From a checkpoint of a small transformer trained on Wikipedia.
Size: 13 layers, width 384, 6 heads of 64, vocabulary 3827.
Architecture: LayerNorm before each block, rotary positions, biases, untied embeddings, attention and MLP in parallel.
MLP neurons of a small language model. Each row is named by its layer, matrix (up: input weights) and neuron, and shows model dimensions 256-383. Each number is 128 + 24 x the weight over its row's rms, rounded and kept within 0 to 255. Numbers have three digits each.
A block is one neuron, or neurons of one layer that tend to fire together. After each block is what it responds to, as a language model described it from the Wikipedia text at the highest values.

L9.up901:128170145094113110120085101195151142103123141149136129127152147105104133164176175095116091123123097142141123106100142099091131105138091152140128092116130145152134126105132094119105130143117138109123163119126122120168148139114138128106144113141142125164148112162096104104097106157105096159161075101052102178137191141127114106161118163125078141104123146077093151142119122106134191097172
L9.up1100:107160166092080123112138080093140122122103111136129133115130108110138173174138128121137132159152133147111122104164108140133109153150114144129106136154127160162107126107151120174156107126172111132152099140105148130109147133162105064101104160108089120149132096103131139085142092139110165166108155105092132178144113117130108127113137101152118100134152140132109096142136118089123166067142
Occupation noun endings. Final token of a person's occupation or role noun, usually right before a name, as in guitarist, filmmaker, footballer, novelist, reviewer.

L8.up152:119113118094124152151097140149132123144185122123152124117145136093110144153139115135150119121134134125140125190120103128119107151121127165123151107126150150110138093065132074130115141097151123113107113138113102110119093088144091143168136144154129094115143133131098152097077112115113119143148086109168146161146090099125116127102130109104149137195134141111140148135189119137108139112119
L8.up415:136108137101130139137099097145123176127119127115121110124165142145127171105153155123112134133123165099119127134111098158124165124120103141120145132093142140105137130120123102102166131096142167136087141111118086174158099164134086150121106135133157078130105144121150095129138173139137163102128187097120113110150105130118172178097137112088125148144133104164143131114132087161073185130080
L8.up779:125165155140127130078145166146182118155097131139104111136100160164119166151129157100163132145098146130164119144080088135120143122106120111095165088118099147143121117111100135145149121123154198100096158176170121112095189152121162127155120100120139099142103151112166146141123128129124178096122103115094132156132104131140123147099157151102145120138098115134103146150170133118147145135135
L8.up940:158105113177101130100124116161118108164124133109152140126110120132126146144141176156134083075125107145121155145107087094072153128133104108135100113129098097093147113155137147096141144119133125137102091144114108116129112123162127147155167118117119111153154144117143145135115093131132166135116164101113154144146136091130088106121080078133133170118120125146108125143139138148105124172113
L8.up1023:077155097126156128121118129145111151150100117162153133139100122146160131109114116096130091097123121133120091153093136116120161128126147147171144113099134138128112143112205128104150092110147140122102112122149119147140125135159136130166120117094162135122114119101135115117110106109159118127094137101098146134135138122184126082124131117098107137105130103148099136130146106122137096135138
L8.up1189:125105101054119109075090141140121094149142138156165130128166095146114129142134133162137170140133133134138165129083150100128117136143119127159158095102131099136148131103083150085133177151156118101127097140081107150155135127155117093124096119149169117119185139109160107125083113129139142093168135156084140093122153112144101124114146108141118128143164121114122144152156119102151141181126
L8.up1483:125116131132143163110120155139119159178134116146136166138102126166147195134109163104128112181135119074139110158107067122110114136122165089123137140131145088155144143178118137104135117093110132104138101145131158135128062136126148124133121086101164133089114157105132119126118145080131101119084144089124104108079169115115163100129108110132143140148137146098097159129171128107145122149121
L8.up1523:091136132146149143118127152163137120169104125143137094172128126128142135140133184131142111118137127132139141112157111137125111131152136121154150078158134144111129126147155115133159162085114161104136122131134120124144142136138088148131153124117117080175141118117164116109125119131095095143116100155130136120097144142164114105141103083147091146186143149102104116148155172115090090106101
Clause-opening subject words. Words that open a new clause and stand before its verb, mostly relative pronouns after a noun or comma (that, which, who), plus it and there.

L7.up112:114123133112133072168127131172106145122171118105162118141093140093154096130102152113117095116141128157116159110123117116142171096119125106132112144107111144119144083114154142137079157152156156069141168126115156118123101122131160138137092119117128159178142153112138197080110133116152159129150130112131140133137156127137135120121128118073185133109117134087158102129101116140160127095134
L7.up128:098100138122129119156068152151099097139126095105135145117082141095165148100120145145148121091144161127087108119120104138080144110087080121156146149112121100164142141100128130145133162154113128118143127160135144149135119111152132101155148090134183132165132154106136146132111094134095124082115105108126133145103157115130138086166141144071119141101145109087168140109137106127093137095138
L7.up826:133125135158121101154147164182170118129169117157143123133161089148123121157151115117164103108142184143129160106146107143094119105114171113112102110108136114103126147104154084112121093075136171150137151112116123113146125158132133117117165091140117110132107122134107165104098129156139143129104125141121121140122126111101128142098122144126110143161104149107145096114097138084162130093150
L7.up1266:093124141150134148130138160151127152156113096141101106128150142132133168149144148158137110113138145114117146122098116099129156114106153087140104100122152124119141140105165142109108133131125164135151156133129170078102134136179152135102129139146158135163148130096117158138202114160179171103132147101090125107104108107115150121129165111091150133122097113090102125135116139132120165130133
Person role nouns. Final piece of occupation or role nouns for people, often completing a split word in biographies, such as profess-or, lawy-er, botan-ist, footballer.

L9.up16:129094142103150159153111093131144138129179141195161134155098133121153095152128113166132098151154123142169131111157141132137150136123119050076126123131123114124112110126146136098134147153112083087122139126114132134123127129148120106097116132165105074124109105138104137137122133137162149112115134116079116115157127138074170168134144154143128117143109144111115098139173129121148151135137
L9.up101:152147184115145130132117084113120122138123121128117095166117144159115169113111149100199094094120118129167128113140143091097139109127130118103097103116105113129141085125124144124182121146112141129110106148113126127144168128151118160108135106185176117162128128142109137124147122116133128106090189098083071138075107105110137149063105066141120126132169138134128124098154119095149171166159
Initial G or B letter. Single-letter word-initial pieces G or B (sometimes g/b) that start split-up names and words, such as G·hana, G·oodbye, B·ogdan, B·ollywood.

L8.up413:149135117113121106139150123078168121176092127087177127123110165150133136167175164118121107149126102116105095110096135122133123125101126139119116167152144144145116125156126120158111104141149190112158152120092147131160173116137133114148097110141171137141158057111144155138146127119132117134088121128117110117162110138094114115129159138123132141141116163062127146102149103105092148060114
L8.up428:125125091100136107134077174079114133141117112110123168150108154111103104111137124134150096147146187167103093126216123145107133126085170149125179122091133145164145117117125114157141148122130140118161125140121150164128118105145123146141092086171143146155141099156140149164097137111127145174154101171130121138160140102104140182127137121153131118074140118078182114130106114148130161085117
L8.up662:134184157109075118144130128177112186120132111147157172160082121148093120106143131105137109144134089098121137152161135128121150174130169158137138133129090126082171137141152109157140093138124128123130148101097106122141135185171111131113144159130139119139137193186128099122127148134145115132125150101152117094128121117132157122161110114054112107144153184137128086158129086127114147146167
L8.up761:101147155094109106184144177147106127127112120130133108101114137120110134104154136192103133161113135146153119127145118093149142112131091120156093151149145148118131153151134096107107156146096150119085129121145139126131121107157103121129081112098177109158123120131144149137155123151119082126114131157094144106128170120155146126157100130099168124113108138145141131145114146137119202087125
L8.up956:183148130138134113131119104142109069135121117146137123158109161094105123091159144107121181163101152138111177121142122128101138091122127113140153105162150115144084156112136121123187151106124132155118129104156139087139118127097168120163153143104154158153131085126131137149163150155109141131164090096108132134151103190128089153127169191146131174125132103116112141136143079130118115127141
L8.up1107:148166194142089124131093176138073186109113122093141137143103116141144126169134164087121123142060150138146127142116156111108153096085152154127124120148132120150142165112147143113111142136127145123081124172145104143122151137135106133131141135145134143143170092076141105151145101152145110157117150099124117130150119113141115110128136095139117122084095103126141110122121096114132151105108
L8.up1365:171110127112142169125160146110113128099117117094143109144117143162133086096172133122097104165133167122136190151144090125129152138071157121132131101119144146142147140110112132155158143110095135110179132096171137104133112157114126174151099108094134153165107133108137113138160105157132138125131115149163143152165137103145109150129103168127091116162122134144153133135150133137114116137099
L8.up1514:147128136166158094167131135161147171118123122106153159150150135130106105145162123150100123156159114134117141147109160062124137106137122125092117148129121123169126146122111142127152119109115101144135124138093111106113163123171136126161119111093120134118125122099184099127124113126152131190113120121105119119094159110136107144158117080091139143093118114090143125130149116133150139105152
Person-noun word endings. Final subword pieces that complete nouns for a person's role, job or kinship, such as attorn-ey, pri-est, surge-on, stepm-other, sec-retary; also a few other word endings like zeitge-ist, should-er.

L7.up583:156167176151122144096140146113142156138128112108087154118140122124097158116116142130095104158127111125144082157107128152166139167139108124134118088132139129137141086123114125128167083096092096130105128135146109145102135120135132164108182093108171166144133115129165138109135094090107100105164155062139152134135127127117154157125124136123191135150095107146152105063121105151111101138132
L7.up1079:104128136137126134129125111146117140101173142162091151161140110195111158108061147095114143179180137102158118157159066096126104130135145144134096084177125139144118115087093133101149168091111158153128136112141111103126131152114143121131142135113157139119132134151120160178130094124159145131138171111168132122111164147099146108119147137123173144105124151126116115072134139114116130167131
L7.up1381:114156123074155143130116105151115122130163147133101148157173143105115128133169175160124125094139147130180158136136086152145138125138110124110129086148129146166130140170137138130099150169116088146118135159133105134121112123132141138155125104113181089132093183134126102095105133097091139107095112118144110117120107165131165164139126132156142164112123170071186142128133125103116097139091
L7.up1482:156110120116144101145121121135109115119147121126127151127139139130094138126117103123134138149135124097134109151117100112120132129100167093131078111176141144107096097173122126086121099083118131081165078148133134173116061127133145164123155141137156100126166157132099113118128139125069114099135148117151155134108146126193155126119132132121146135116122115152135119140159102116132142176143
Verb-phrase auxiliaries and negation. Words just before a main verb, mostly negation after auxiliaries (did not, could not, don't) and infinitival to (had to resign), plus modals (may, will).

L8.up59:110160125123119111116128083132142126126134119104159178130106095121093149139157124082142124195109146130131129109116164106078139115151089146138110113090101109129115130127134159082130159129150147147119137140118166183175140150115192120129173154141086133100168150075148107131168158099118146111146125128116125152125133153141131136119146101106100162126138145134140134093130136090103157067094
L8.up377:130167115135111162163110128123130086106127054147107183151152115143106135129096160121151121174099147104156171089163098106103134146086117107113148139112096066165156134142113128138125088114137166119116159096157081113168140137116141122179154122155124115161116155123126122138104078117146143123081150130066129149151137118133133157148151140130119128136138125137184122140145123138149192082119
L8.up777:163158157147094138155107123090158113101097116153125130143164156114111129173142154109132155109094136107130147088125106143135135177135113130110143129092101095135120149119131101117153093136140133069086137101144129138125141142127149115103104107119107121108112092129123123156106131156121089101130146148131147133115175114138120106124169090143128094110156082116152181106123089112126141116187
L8.up1032:140170067158152162167140117110150066106149085148127143157132142112100135139107156107101115105143094152137123110139117124091121150159141120126125103119115093155124142115116123120100124144100096090099101110112096093142149162143126080123097125120108129119133128143109141133115108156142103116116117114110153129103186120153129124176154108077117165095119131115138155115125136118159162142172
L8.up1268:113132186091090149101119155133134151103106157117182159099089105064120145117069145112143153142162108121153121110146108098125135076109096140130077092170147091162116117100156110128116140155125139170135139149094132190139142139129128178147147143119139108137128127151129110139159126161124148112137107131145109133132122104093138129105139148124189105124137107136120129085149089158132152115108
L8.up1414:147114121126124138114097111129097122132112124135098106144091146147131101149109169124170112144126178110183130132132164074118098109110142129127104113104095107120127137116152139126111112172114085171131139145124167096156189125075089145122157133140140085119124102136130102110128115155139141126114111149086097148132158069113155132117140104149133114077126151079104131098154122129136122126126
L8.up1453:166138125105110141108085131096129169106143115085126171157099117146141137110104149106101155153108141130138073122103190139133148178154115134079131100126144128141164123152103122139120151131115097111144140111127139118111125115147149118186136132162103118137115144110168146153140117132127140122123155170101126099127126119130162163128118138128176146118150128134110144131129126132138135139098
L8.up1470:112134138112126152135108143123157159122099119112143137111105138119157116130092142134135126160131116123162095141125163147084124098123142127116108094131107122120143095129103076091125149118109140154120116143099111101157097147091154133142116125066151109146170125140130138113116077148147138108124145120114094147136136120136181157157134098123125169139151105129157109115180113157123116119151
Word-initial letter G. A lone "G" or "g" split off as the first piece of a word, such as G|érard, G|BR, g|rew, g|unmen, in names and ordinary words alike.